{
  "n_layer": 15,
  "d_model": 192,
  "norm": "rmsnorm",
  "norm_eps": 1e-05,
  "positions": "rope",
  "rope_base": 10000.0,
  "qk_norm": true,
  "parallel_block": false,
  "init_std_up": 0.0495,
  "lr_mult_o": 1.69,
  "steps": 10389
}
MLP neurons of a small language model. Each row is named by its layer, matrix (gate and up: input weights) and neuron, and shows model dimensions 48-175. Each number is 500 + 40 x the weight over its row's rms, rounded and kept within 0 to 999. Numbers have three digits each. A neuron's up and down rows have the sign that makes its largest values positive.
Before each neuron's rows, "fires on" lists the tokens most often at its 100 highest values on Wikipedia text that the model never trained on. A number after a token or word is its count.

fires on: " |" 97
L4.gate389:514505440521500477494516471458517564549538522545558555456535495447450500564455540517522568531528457506519548547560531412508472476485455549484409445503554522563532479511549503495412497513498507579546571495572475535558468508560531492506521486476446479523484461594517476431392520505520462508540506482523524478423451478572531548521472465494420406502518509575527509490512497486482576459495
L4.up389:544433493559512558465515490473514530426410523502514456502550460491498530461571515502533497501541529485472470544519527467496530508538491453515545417525550486496505512488503508450498436532439431449423499487528499476533488483534526585482459577462550534507560504599427455536473489547509545511481485489419549546485524487458525500513519464447465603550511552549499562465493508488544464553503

fires on: "C" 18, "T" 16, "O" 14, "E" 12, "A" 8, "N" 7
L12.gate39:528468495577535506474498496500510498468480525512518487470515526541448476500557470452541556469508476493457629511531448482553500496518534533447519525411442485482468566465466410519495485472590529471410526529514471547495485541501545468520554509497523494485510567520485444433523539555491453490490527501490520509495534500448524542474439574554557466407507482581509520571499473447485419496494
L12.up39:618506489525511492483487475483526487513494446597471531432513502473530498521558487498547460534490531499430575470585466499463530502550462507505578396443527509489479510484504499515463552532559517394494469547502466509496491543487456526490469518465502554543565530513533547537541562458488474491491513517510536479448514621535460545497477482496531471444535512531557611519518470551464477460461

fires on: " |" 25, ":" 16, "," 14, "-" 11, "|" 10, " where" 6
L5.gate220:484456489489489482564542444487498553461517440531510418593510423535516473473527531505519531578507514506509520460502502484488511522524555470507499468436437386509528461462496503496474501549456470528429502522535476574510466378554511499493546523466466533483473495480428486545548472535431496460423502563473415529514543510488503518532535482484473516532476521450524536457439461473542558511537
L5.up220:486520541517523465450555507581471544489507496483497456514505539418546454501507526509440555427556470462447431466548509463595510502579565495514497515475465496476508553479570540457499491540490491517537536507519439550526520522499435431453450541396449495475568500517552484441443522545557517518495505519521523521454462505535510499540510546486431504547503486454541446523551516483507444530514

fires on: "th" 43, "h" 13, "st" 8, "nd" 6, "d" 5, " 5th" 4
L4.gate454:505520510485426430527518566451522497520411504505486476560537522524477531523556437490502549547460440475542508459522442447525437493538499519552493500554475548510525578450531530527494517486466489554491454521460556465580483521479480560621472498508518495380515533495509508537466509494504485520475530524503533459499450542517502525488494477483509481472518424526467488485487552432563577574523
L4.up454:526489482497495468434516519408478459491434473480475471430446486531454506625587556493480487565476417511522418512504532478510529514466545508500486499519574494504517501515515529483418477482502551499488520486483493583508553458543511542546551519479558488425513500512505551390509511469471472423488571507487423547481539488496543519494530465457458562477514453510562549544422486465444491508431

fires on: "-" 42, "/" 20, "," 17, "." 7, "ree" 5
L6.gate340:467436526512509475510538516439492553410405510474459516454517520492516435539480526509477447527473506498558478554492474509510511531484532560516528524530536444467483581457437499608578481563536512504474514585493483484483481458481496517451585496488494478509530507384454512532445557530528518513538423447503437436503446465547446488494531482526460537487495449500497574523578505551491505475454
L6.up340:495419530560500507510507488482489494501515549460507516529497492568440515425477492531482566530595468470504516583475483432531534516529545451484550489522573513476533540437458432590482476507493468495456557507502490514515534443527462474480504459570466506523499463493480496480398534564533536530612438531492483476511499531513492430482498519460496530506497509469454527522524461587429481464464

fires on: "-" 74, " of" 9, " by" 6, "em" 4
L8.gate169:556465465516436456544502487541442479499556495498479526493518453491478489478425519452451504452543468468484524447446554456483491520507457490452510549540485485489507523562486475475468499550464565487578516503529477487499528472578530478496549440554538420522430498579554510454511498413551450480488525471466531507485528490572549512484512510509518437513501495495463582514491462522499525449533
L8.up169:464438476537484497492520449500467464514546474477546513441429476489508481569433473538428492515476505413448490535465499507524558482454528497500507528522483577590468559506578494582519514517491463525487447529515511506494508484463512522506542530523453462453414477446533503499539522459501439550537486433568513457541555540557505501536525532547523565438505490470469473522480555507507445467501

fires on: " of" 32, "-" 29, " little" 5
L8.gate423:500547473516470552513512475417519564456558562499466489483429548483472542552433519441548546518437544512537564492491506510553502524517425463574479548464467476467475583505520499540514446506440478497537554517508485516460459438580547500511493496494480488525436517493550455543505456476558538590445528429536493450483495478559456512471543494462515449500483468496454475536458488437504503486546
L8.up423:493558602518459449466496532481504429424421537494512461457516460581549471496476464497509501532428514534468478572465574543484528482506483473516427460455446575589448503471546534541458505474523502511555553548450486509493474566463431458498435484499525515534468426556481506506554521422554538534564528473532479463459542534490504548527520472549491511428479433473549471520465503512480491486546

fires on: "." 31, " |" 19, ":" 17, "|" 11, "-" 8
L6.gate307:550444446521534444429550545517472481520504507458452553521525605543430530477460441496465475445564539502510440473436486437561476474525522501485499503429500525562474496525560487573544562464487448516515505470463541481490534468590501513452479436480536460544492526532531548454451539506466501481506473522437516480487466475520505506522474456482504431504586549540515392513607451481530575482506
L6.up307:510464486520546473502460523463547441572529539471471508513518500553565533500457524447507458426556532515455441474476499481518472429560550545492551457457461546506540533541506493542475511555467516482473478495496487539522488495530522492446526485481528428523499510520517561463560514510419554474460469570463496560530533504516511557481438481454459447511527474554485425451599437567535529430492

fires on: "=" 17, "ok" 12, "10" 11, "m" 11, " |" 7, "00" 5
L4.gate492:541444436477444498545440433488526608472508439492499602485468456406506455464472556527493463513498591514487449502433462454550486482492553535467478438511540456493504463565522501455420476413561497506541484493541574516462497487524477465565410531465490538464505450522486502486523459517481481554528531459529522509483502498507491527527521484507451570442507517558519495429479512490514482490480
L4.up492:544484493499547470545638502502490560487403507462480469545560504445520578448510521450568586457508518495527531552486517508499497555425569463465464467479492461457567591519504477508541567474551430435513460551461493531500463454551465533473489511450533529481562484499437508518499559535459494517432555513429517527472489509487493464561480409491527554533483524483550473433440535445497517494464

fires on: "," 66, " was" 21, " is" 6
L9.gate234:529489487491454391454521506483464487466591528519546562508556523576538426560526506430498517598470474460506496557556423516510524495510483495545515564489481541515485498521445441553518533491493450481493494514564493505469435507515518576515538532548471486547449505491453459540509507480492440571506491449471526508495449396514503467536510489489464480588483542516492507499530423514487500530536
L9.up234:520495469537496474430619521539508482549537493505479478478482513474574434506496526494473456560508582497465414520513442485509497489524473496484541464498441485475482565575492551509536514511476512488559448496520499408536485515538474520475494497429458543522504587514511430512476459462480543482528647576484522515532508509556435481538520455505498512485468476523547519451483513443460464450536

fires on: " |" 73, ";" 24
L4.gate228:509473545589501544534452496475485525486418512545546538436487529534526447524500540558469499449527456534453478536539456514514472434446521574481495452542565459475519520532531511499524503541455468524467570489427572513539527511521468524464477497539412486528460444497499484437481454567564524590521482436498573505490533497532482496535473525460465480536513573549494585467520474494498509541459
L4.up228:500485534547486519565377483489459471465494474544562537498481462498571477500542553508453512447500478524462477444514476537459487465474482577486474439444526541458517485499537496502569464470470506427394521478553536517508495547560548536455461498535442466551459459518507459471546488483511524518483396445468495558497534521562537515446549495513503501523516492556485481483483594513559442513515

fires on: " |" 53, "," 21, "=" 7, ":" 6, " (" 6
L5.gate384:526508557492489475499529482568476562510552506571487476482497438607501492497430472455522544538449548460471484516508605466474499473535507551487456460535504503537503526479482496521397447473398470473412433490468454538506574463498517506516532506490523461498454524563478523479529440459475444560410512545508538459457487456495488476528450498512516538492508524541515556503424476505533545561460
L5.up384:484422549443551535497446547538512458552520566488521510473573591491564557467490502509475523503525572549435481484472509472540569456581481523503512506603489526491547496485551520518473535541446484518452479518498534466519512446483500545429510540455489518462474449519538418475486499482499497482485524544528505456462515393447536542425501465506505516620548525512529540457463448481472511533501

fires on: "ist" 19, "er" 15, "st" 8, "or" 5, "itor" 4, "ator" 4
L8.gate482:534478398462471479462513495504500407435545490468452515522442516536494534422500519516497504509553530477530465517501564568495492532427500609469486518463501469490482529513550535527450521532455505472483571526541460515496482520514501544465575476507569519492544512464481498516465446482533455491483481495587461571481467512448525492484545528513490559516472550547482579510559444526556499550469
L8.up482:402497472583600503473548477467544539497466586528480496479536519429435473456462487579529433395481479481546492555554486525475520491455551465481501570575473455470502482499400515477522458441527437520567527554424481468523509541468499556510545529474400520533571415437482481559477472503455502534457530537539545479525502491522487516527485502539501567474463418505516442487531503600482518517446

fires on: "st" 36, "s" 24, " by" 13, "ist" 6, ":" 5, "t" 5
L5.gate45:539483527554508529453470482513525544554483446522490480522516493600513531454485464514501479493482406500536572508453535496444451486496444539473542472578466499505579471457475546500514559507430518503485419527411546470521395617510564529502514545522485461469495564513489465473524501418477505515537504515444482531450513524549543520501505483580478452497530443549474522418498446486500532549488
L5.up45:544474499478528469499460547389524573515499475527507516490543518542510424457585495495498525597526495537475525475500539490503526509462584510473462529541449446469575530466543539535530544558555529506515498546489433486503519514478508468433497495463525523487519419571460372509429529441465513434528554497535584484462500537467550538537565499531513537502563475502483533457499453568475496468484

fires on: "=" 99
L6.gate227:488442567517420537519427534501439502464519445499466482461440480556557517461522468455511465477451482530494498443523538538553514540544574577573526486511619546532469459464537496511403482534459504492461481512470494481420488475537506568507538464565505509518530537493564535480548502501411557535468480551419525560517514461496512562497461478470472551464538554500458567443515533549537474522547
L6.up227:501434482481507566479534541500515533486504501539498517426459474520455466523458443496431504408408533516510551449583461549458506465571555542480538548501498493531526488397490510527516518467480465537518450462512505530469533457475542459538497481519469379513460512563513478508569464538439498485519525541484557515464469464456454549462463517517478546501565446547484449524434444506508567497548

fires on: " that" 44, " the" 15, " same" 14, " this" 6, " any" 5, " a" 5
L7.gate61:544503448503469426505490491530468531494500474474575516491525509521589525486449523461473499656591466506541521489545527532546466412509471559537525488492443467527489522530474457465513544545479500510520431525546581563544506498520461506575511498539495536542421482488462420550538518503468524515525536501547447496524488471495465553535478480412454524540549496537413482530519471547433517525517
L7.up61:583449520554442505488549481536498521476482518504619530536514485512495489488499507515473503506517450495566428563527492536491429465549500491520523495436480465441535539412562500445517512494480486451447450552528487510558492438479531478502477445587539478545504490412462472439529506540460467471529513537569499505501480584444492430472446445435534523567537546448510499494571482543469488499480

fires on: " the" 32, "s" 15, " |" 13, "|" 10, "the" 4, " a" 4
L7.gate65:491457506518492416555456497515491539576424550481590498541525524501493573527482479520437563516542448526508508488511484446505445470557455470470495513502444510489544455515476510392527573490505509528560515442382538527478531528527531540517455497555464485439514499530466455508499500567485463483501455495516534449527462546493469449544505523467472544486504505486472478483483476446462563425560
L7.up65:451455463528523517502469521544501457533540491481432469493445561610559511556502506491474510464544553442488563588458553507532561468478519510542474497456526485494471508516555492510508479511577491414546543486505455485587518538520443580523521495457528479463491588519525481478550453495566503524535512466494505494524426480547562522585464537505502576516503498539529474478458533483523508445515

fires on: " and" 68, "," 17, " (" 10
L8.gate307:516552480513499437524543499496547490450505484452474481526553526462560563524507522486510433524508496560437515526485488509483537505455451560482474504441461516460603491454429474495472542532538497438416503502485493466545532553439469482472477539468503529439500583479447564460500494501522477479501524546474500516547534477589425494484478485480514543502540437527514505463587487523483525519542
L8.up307:490532550518558481446416517503565419458461584523497482468513422470458497530551423478543527505448482462477520463535508493526532507481521561491534535530414524502511567538538508484536493467511549486438459510505519504481528576475463535461560478516519464466474555536491509551502468470531529477525506502516413522547495525452454526507473466480505528596528586542515522581484357496531570460476

fires on: " |" 55, "." 12, "," 7, "\n\n" 6
L9.gate479:492549490525507458483588498421511463489541511472534488547559489527477480577459566505490513508486518554462491487491465480485485486493470545527462557542528578548527434480536452463494537495552491553467503519568474583407460511444505498540461452455452380532483477502499487477492545452499451509461518517517463496509526530488516515594521480486466454411525509519489464447551509507477521477522
L9.up479:514501489527577562507525579480460543489550460483528459505568547491505474556527557468470472543532473557458560492472544520548548482533542542562597501556490577492558508512537522503528568492477532493467484484483407489458453542538523475453587563481426485535496476523579542450483495428509480434473446550525540507489493523499476492493481536538566467509450462504497515462552467494485411530486

fires on: " A" 58, "a" 16, "–" 4
L12.gate475:531461433498417525598505521531402570492462441499518518483478503524488492542498510483423548510439541511447525529525582514453493516476507459476448507503477548583435539496437506438472500473508517475449568432494516553480538501471461527532490421517455425560471493505502477548482516475473480450533495512548518428535488574543466434484491533503466581530562529474518514534496484573524509525482
L12.up475:495547494432596500579581527490476532442543519497480524515458559446474534489521468510497562504569526539399537490501503528458559520513524510522454521541476470517511463458467455540473527534505479531545519410505497571475522519481522510508494589481490512535511437481555530526578465556547467553473488503515448422534504575466538484548578514570557502535487474485527481557513426535536536534545

fires on: "h" 14, "e" 13, "s" 10, "a" 9, "an" 8
L6.gate6:489540445499487472477437561482489532463517513471482519518500504515484567497482456418490462573483558456481485474545542510450490475476529554542455402490490516556463523525451565485535507503477470522471548513536517551498472554534538558450455454543457460478496503456521492534420482520457553499531521562447484543531519529559527459463478567576505562491508503565509471534502504585632573523526
L6.up6:552547495485524519472469465498493502501413506501498605568495472501465502502566528512535488528512435471520486536526554529511497486577474469541515482552469532467541408523406500415549489545480512480473507507465483531504515486480518483533523548502439421470507402450515508454449552493503551504481503545412483514518464507456521436564502462523572592539546541535464539505540565515487515570493

fires on: "," 22, "-" 15, " and" 8, "C" 7, "T" 6
L4.gate356:521456449554509447500500454550540495520547470432623488468548466519530487482520478485542555566517535531485554480552483479541532521416516492467478485534485438462525564510457442476472487464537572505476413484477515484522537489570518507460454477492522531497514572482476524476492498514519389492391514486507521466488488549557461477374435440467482470483461487572427466532528464562492536527525
L4.up356:585497499477536506480480383475545492507503543504513512466527441506537557523558453390529485513430491565485507453489463466540526497532530455508559466549581497445464516513458463456470476572511558519473521492501500507496492565412448472500546540433455484473537501507428472507531516479503464537537488526491509543492487567484417528433554446506527497489453523516435510473518451472507448485495

fires on: " |" 23, "it" 10, " of" 9, "ce" 6, ";" 5
L6.gate222:419496489460529529503457516458515497521527535570490491536477451474495418503473595540501480514520484598556520429547493498497542442537557483482523489506528452569486492541501544551534471537492556490473465516448544399557534534522567517436476492436474454382493434489570499468426513496523513516449517465511553519483447445531445463453565475504468493523464501491516556472508593491499454526455
L6.up222:462476416473463503433378484551485454511484517507460471518490436503506542528532566444454503452539425542478494470586436536484470513511474510566545492455531472475480522448478510472507495536541502464478543491525434564451482485519544598446507497527498508479474478484533423579542391459509492505519474517495474508512505524503483533471445464502512573524507465540509516463548551539506574445499

fires on: "," 55, "." 32, ";" 13
L10.gate71:428438485483485470456544515538510510509542534452539529491540536550441486563538469522489525571474517578443499402421475501491474541564448522466533488490504506544508552534460504498486508402530512473385460492538583512511469499484476538392541469485494480545493523502485566491448467484501456447525532584521517534413446557498495506491508442565489483480449496464500487551513426426540485496464
L10.up71:476465536552562555524456469515545451535488513473509495460453553463520493536560459520518504514544522560457470548451455517516483508519543549566501512491515577518562503567537530436531542465441524454433507535485448487485539452507544460460482498490499440537437500482546494491504479438485511477460574574462529549422466524524525524494442515544571438401447421546503512438530479495491421509494

fires on: " to" 43, " (" 10, "ta" 8, " from" 7, "-" 5, " '" 5
L7.gate45:520499586524513496435512559473541480476461486535424549521489532457465473480505470534578460501451515526448464452577482496519487537583449470488467536526494444517430519511533498490538450483493482519483509457481508594474556452431503569451552510468501528563432430470568533537537474523464490435450551483450535520524564496535557532417509598527505456476479516522505509467444533492501462520556
L7.up45:522503492496491443528526415446494487556438445489542502502503510524548481539574484450527520543537527521461521608513454503471490441506490513506502478458551497519518493577398494516491411435507476432523506474522571445511456529499459484517595515536500460511465571418485491459481480468530578455544511544454513499484539555513537426446485524463518487522544522529505402487549474459508519455560

fires on: " and" 27, "," 27, " |" 17, "'" 13, "ø" 4, " (" 4
L8.gate271:465539516586537477421476477477517474400488495515462454517501472465558417474445541543515505560484563448432570504538516496560537512457517542495437493474525449533524571491558491546534449484441545517472503473475413464541506470524449522448549521474517509540480574530411454522491479467500489523474465499481439528544394427485488558579517466444563463529477482490545501527489520509548482430505
L8.up271:459447566533544473523537501490564522443503500517569508526463551502559453479450557523473518476497482444484527598530490541576463504450542494499496507432507529457513547510486510479471585491555430520467445483521503472509469531498474486552530461511531532565477537579550461405490529514510450532561498466527421524537524475592500460515474459550554512527509482547501503457457514518481472519561

fires on: "|" 50, " |" 42, " by" 4
L5.gate43:527491456527494485532464551460458535472532487513501512547472472529520473525428561450481583495511449455526420485489516498452436488503505454498487544555535478532437486428414538526460475475518499485478516520538445528473502489525550494508505482547491413558454456535392488530610521484473426470499574520585464500483511460455488527439447480456515546523485426489393467555535443480524499432506
L5.up43:579426537563544522500472534529514505476506460512538510532459554511523526498460554527398522446486512450517529426489591526503460431532538502498466547450522488471487489498501546471499522539542475436458522529445414548491530427488486535577518518497533554437424516519467463495517514505499483558466521505499462505480524429517454493427402616463446466504529479565506490486424460545464489439529

fires on: " for" 32, " to" 17, "=" 17, " of" 13, " with" 9
L7.gate499:514426528459438502469521460587447517469576506489560505556506530484558600510546460469469565496493521513414483447530504551470524505544549507463463482469468439529500455488523457471434459515484475435531525522515542509440528469532444509483485486488535560519567492545525473469465440466462528505499497474489537564475490468435600500502472457496495534501567544522456553546548443600594526500484
L7.up499:503453536503456507555575497477432499514485553491521501561485530514478560533511505470474496490574462563537487451476472506515496487517520566549522482583470515514499395531480496524408527589437499455537500514536540487507561487468491488475583487473517490534517496538540488575517445443474498489536416569533492487442456445411626533383475503449549453510529480491437453501551489481484540442519

fires on: "," 53, "." 28, " |" 12
L6.gate430:493431485591487442503472448466585504489478520537503495519486517550521535461521537497540511513521513557466539488501528539498488594522486452537520458465490526468600534497486500502513510507513525451478454567536421528502472518507499484428543458504545429532547553569430509562552510432507564525509498498555528505437461476530495465454385448520526546502521541571450562517511550550440541564523
L6.up430:469486554589483488530484492537516436519463480527480528496500483453588373547532501507524539473458554559518518491470448476489478505538555530511495521458579499529568461590412582497467517506524566478432522517546503433532485431496542541492443456451472475538499528530532510550554496519446537488456483479455512457483451516529534504496445482528503437471439536529504467564523542509512449486524

fires on: "s" 20, "t" 14, "e" 10, "k" 8
L8.gate316:516466565517474478448559542475452495496522533555503502409452493478455448568548502595558491481508465521453496562511434493470492486520449551460524490512439528514559466434462478465535461472425477470403434444487539464501452461525514528492582504584455481496491545463475490533486437480451460494515502490490601491476415551523450506502463539466474550451474556545474468443490433468498475495533
L8.up316:462528538559505493477441543517581556427461504523504488456522498554555450410512459435472461499418483536490474468515586475526511486517530525506503553528508560492578490541522510502524550465476522493499464528517559567387521483440477478514447393484455495457520506516547450498465504457520419493482464545525529502550560482436582490503502509458515488494526515497417470555452585529507466522529

fires on: "y" 18, "k" 13, "r" 8, "l" 6, "use" 6, "t" 5
L7.gate78:576527502550461482521440560539525472493435453586538447519509489513557521537468504531538481530506436445532494454530488490553508514517428495546452534480486613487518482437446541538494546465423549464475480545587496501468473502511509551519555454521510465534466518578460506550561462434446472436547483451515577468565498507541460507536478490500457467473496417461515497481516452489475575570493
L7.up78:496531461451540528454487507512559486471437449460528469577510419537483455498461513467524551544466556445495469515510454448533567480474483495528557417551483478519509464494560530446523444457481433484483493571503529483440481566512529428531403494507582507509524500497493502460482477467459469600471442534443484514572497457498480477492429515472446441516542548540447491501511530469579466521526

fires on: "," 31, " to" 30, " and" 29, " or" 7
L8.gate64:577547456509489512534522621505478468507470441480453545523532507477446503519481485433515586536530509498549514444474529497568463476565502502457455515511446504584456544502478549505438507522510522469515372522493466478490497551525558454487485526501600470527498506495449516503537476429478508460535485493496474551453420563520468516423455535439469429470518470500544544519438525543505511485485
L8.up64:599510409513513484479489418465456481520466424483426542510517492513527536476493515464525531473441537501538583413478469488531555562446461531465437513462448490498470509482507496508423489505546501509489480469446457536506482466445485554469510446580544534450514532445475520476502498504457516475530475484515481480442470509519450456477536470488556486485491517490537516543518455437495506550507

fires on: "=" 35, " two" 12, " with" 8, ":" 6, "di" 6
L6.gate507:497506452529506556455433482524493469518624462525480489532465501562462447523504436533528436451542543534584465473542520474491499510387490529473457527478517478459523502507536451573553481468468500498523486536473455527517517539478541483452580443545552435508491419483510538516525487479454529466523544534466473508450444426533584549453545501456575452485573555535501559494495518522581530528458
L6.up507:426413436513486523511466498493434482579507435530531536473445503521439518525499494551510438459510526497462562492519478415540430445552505439528496520440537431508545463433494476489529517476459494480582454556455509474538572493562550504530568522500475408436512459485533516438530529534474509561508500498507542512523444574443495510432519523506569524517502467523530564584536529509550528490530

fires on: " in" 40, " of" 17, " |" 16, "," 7
L9.gate396:496575503546482491452554530541497560497490549476514524500528437456482505508487557470476495493494435545481512538466528466517462595498544467525466464454500491434446502452533547528452485556413472498387461472573486513488557491520468498505504552490535510461590500463503555509535515516451571472445534527504565516549490547436487474514507523514577522529470547476579523504547502562483517593477
L9.up396:503523500430502500499610494594464551513514525502524504449586479553469448501528454449486493562525498470504486531529540474523537563480498540545466531507406478507534458478575474512495529458464444452457538481568496535485547442501428499544481562461414470534468443502558490459444529494534542507437429540473505457519522480438514488519523506466520488528456534482542481484495370548467502416621

fires on: " was" 32, " were" 10, " is" 10, " had" 6, " has" 6
L9.gate128:511446529426522489413531464466442539474510484446518537475502546479434470550463520465524489607442431494494490583541509538526471623489498467547506534555438454544450554595491488483576516522456514528500562483522471469471515443496463531491403498511493498511388519514453501480490510539496481517516468474505528485516464494487428537485517512425494544560501518548432464458452499447510531532518
L9.up128:494496523539530589460491464542498551500458531530502536477464545479476487478465536512600459522483518444463518536501440484529507486451512505535503509441500454490456517438510491455501528578506466442462460448509500558478454485562516462527572525475497511516577460503472452463526497444506487423524573467474527466466521499538492516436465458503551554512522521549479605469484412450483444529500

fires on: "n" 37, "an" 11, "i" 9, "ian" 6
L8.gate176:479523478495560544441482461486500533569505532546554530436478476465468455516491482415495512586541524428531549530490508498448447483511418586515502483570517464501472474528472466493444462475514467453452515454503493406541495508488565463544517477470433494440453457476471484459561523490450426475485472469517451461473481522540456509576506529481541479425461521461499473465490512405526538449486
L8.up176:534462499541462598532492490484520538496557428518568539485573537528510521502509480429540506524554476497568502610482531531470526492513454506544557452509484503541474530516496552515427490473561504457549500497471481468489472488549511514432547539510426485479465509473540575460519512575555430526521483447538523517513493439437563520540428540511461467494509538521477491464433524444532451406491

fires on: "er" 14, "ist" 12, "or" 9, "t" 6, " officer" 5, " politician" 4
L9.gate74:563474428488466562468611507474470501507561473519513544486505503578538430435407476510421453506510463533544480501491480514464516461514494571513476526493491399462539517521533542503550526447453483465493504507466500443482516533485508476516557507514536510539496501440493558479483395473455524498471427514493514475564510544454536488486484489446487521599436446520518492449442503477464598500450
L9.up74:454518491507543434439545483395491523530498524461534484504532532517497487541554503477475423474519496510490492517549489485528556495414538575525521478498376442506452486596424446554463563497480470483483550541529483511497493538507522506523516493509481565485514458437480426520418526495541449528411504511474560509482500471509487497430463503487495607491467532512505531457522472428480493495478

fires on: " which" 21, " is" 15, " are" 9, " all" 7, " least" 7, "," 5
L8.gate384:520456483546452463437575575550459526564519477502470495528518460529530493556571459464502518583481580534562537556558496518530482526494571494535490526482486526541512538521460476417536499465469571513400453541559427501551379519522491507543502486446477417560456505492495503555532498479489576522504485537460565517519480537583518598520530560516444455562459539485572503530537483405480527523521
L8.up384:571558456463458535482536464448404480522502501465499465532486455470530517504488517437501503470494508534512480524524501553581420515496470473551530430494570505557479542479558556545515500467421564497445418491502473497506492524492503421568496517456561477607557444484484434489519512562458566411595519484507474440449481508467521507517502470490527526502438510508581553503540445529503505481535

fires on: " as" 33, "-" 11, " to" 9, " be" 5, "pp" 4
L4.gate255:527505598544534481569504489442524549460391442512433486488514541478469487450482599505559480497483486510448410561537511436519521522481495458447450598478526492486489469431481502517509537531393511501551529522518450544437567431486532472465583473487462494561491485533516499514516492561485527476439523491494503532598511531539493542502438565445449481488468522458506557538488439515500505514517
L4.up255:556468578556512495509468477569516444478489516466471482472444556462472547495547517511575499451483566502523505488522521522544471513560510488498495616508505486544485488492443471547486472466478464519515430515500489525466506464427418459459491463408481498499525496498421518542505476583456588449449555489514511416507495472464474542567467528440458497516602519512499468541489497508483463478460

fires on: " |" 27, "|" 23, " (" 6, " scores" 4, " as" 4
L8.gate4:486482545538441434469467488458525493495466464527512494519560486500522470480459501432480578493576522474525483443491427550479520528483537508470468517524561418563554531543601483523459521427485476451467543482498435506450534436513529523473495495485484490474415471547465538485505422486472481581545500492504468435441540454519530508503504518515559463494436491476487519501588563472594476472486
L8.up4:484556504508520504489507585500460462444514476499485468456485459469496499538480628509473449557492532506467531465536540532558520476516496464542445507468521530478450489593479503570512534480558574466438449445471490519508542572397434547484531503441520510459461523443501491496508486480526546494463576529562481507492499457509438470468468475490571448515585436508508466452531550479519473518541

fires on: " of" 61, "," 14, " in" 14
L7.gate171:552468546525489509440505518534474517508441470481564490496475444520526484523574520502471527575520480547453471468528560544394495494521409428478447497479531455509552441565438526501443516505510532458422493508463440466469551481479513494476504529529442495479490562545496511498513525421528495471438524441467568538500508541534414492488470506472477453439547518509488479518534480443530431538490
L7.up171:499456517489486527510506451518555491562505555506539559528604487520541511509552457441438552549526430511513459526517411461472497502556492523507547501492518448490537524523476501447570528539481417459511460548478509546474503374478467480505538512484497408470551564525461458464539510495506457495500491449581544504452440571480495431482503514436512495481430440497486489410551561543513420482525

fires on: "th" 37, "st" 8, "h" 7, " on" 6, " studio" 4
L7.gate202:556521542495430475544533520465514409538396539519574515504483500556492438511582518506513513539488402500521596485431531563541494489564480465508584515586460552481530513472475507456473493464471541483517452540512561447480520425540474535547529548464514469485484512485502517485504514507513418423450474466583498515490576531493417523521517560510485485516497486519544476456502488429473499468493
L7.up202:448462507512476502470440501424553513462532490442476491501483544543515432538523493514489457494551406439469450470557488414494485516517456524504556474463560547530560502518498489542491526511494492573436490543559483496535520482486497528478517433530508409473487483433521524484467525543518448533502500482460499541510519475444461471508528589434456552515508525567519548504527566431380496506435

fires on: ";" 42, "," 40, "." 11, " |" 4
L10.gate442:480491380517532504470475545506510520436522532596531554476489486515466540482459474492499591506459530502427447492450493507480454463492511564476475488493540571508505551503493489536453565441486531445434481526539516486431473426452479481493550451540510499486507503533517572469497482448556537525513491550508496548509433513461516537505521483474567474526490456519485510442575452402453565427541
L10.up442:517466497480554509474508530564455546415503531525604534494520540518483561494534530504497508477496468546446440434467461497477492471488552500556466502551511474481581532470512479490489467509516530500569536511525509504505542469501480572454470547579506469441454547558540478498421481453559518541448521489496462519466462547532492544479477474500481557500459493550493537450476531413481558488463

fires on: " 1" 21, " the" 20, " |" 8, "2" 7, " that" 6, " a" 4
L7.gate285:606519500522533481502478489515487540521484419458561461510584485519466548427534485505542481494571480485463469510475466462487548481507489621450501490499395471535536489484429460454534533452515501512531523452475468591528444530463533557499480551540458519449524462506481451504520494552553542513502509549509561483539462523547444492553574515489480547493484425563450443518534518537478557520524
L7.up285:478466524575452489562474499537536494483513456537493552553528500540505534517502456557557523536567461517535466449549527466540477465482501562544477486472476508525495526545490520531477481517540446486538549527481559522514478461495473517484467530509498504526483475484471481550521427474489452484540455578530501444556462546581396420494490509424455528527518506516468502357456558498498507510522

fires on: " and" 48, "," 33, " –" 4
L9.gate3:533492472537462504555514546393505528474525483460523519504513608487521517514533496468495529484561490579513543446457484463549459525530502498497460494531432521450499557483447555489498522532555514437531535539489495515539537534551535499460501542472530502533473538490435482555474544457501535578512552475505588566428433504527472474462502446486475499571598502529534500469529497489478538534500
L9.up3:452453564529587442532516507445450539459497638481489565510494512514527531425500528486500539478490569531516479495530466521516552604445544532458479507538499488484480512509426451427499541583489495436491549521495477503526510452503561507498516474535521467488472505442452430562541529539459610458546531553519510475511495586554447435464579479504502527510551553476483491565508448506487521519492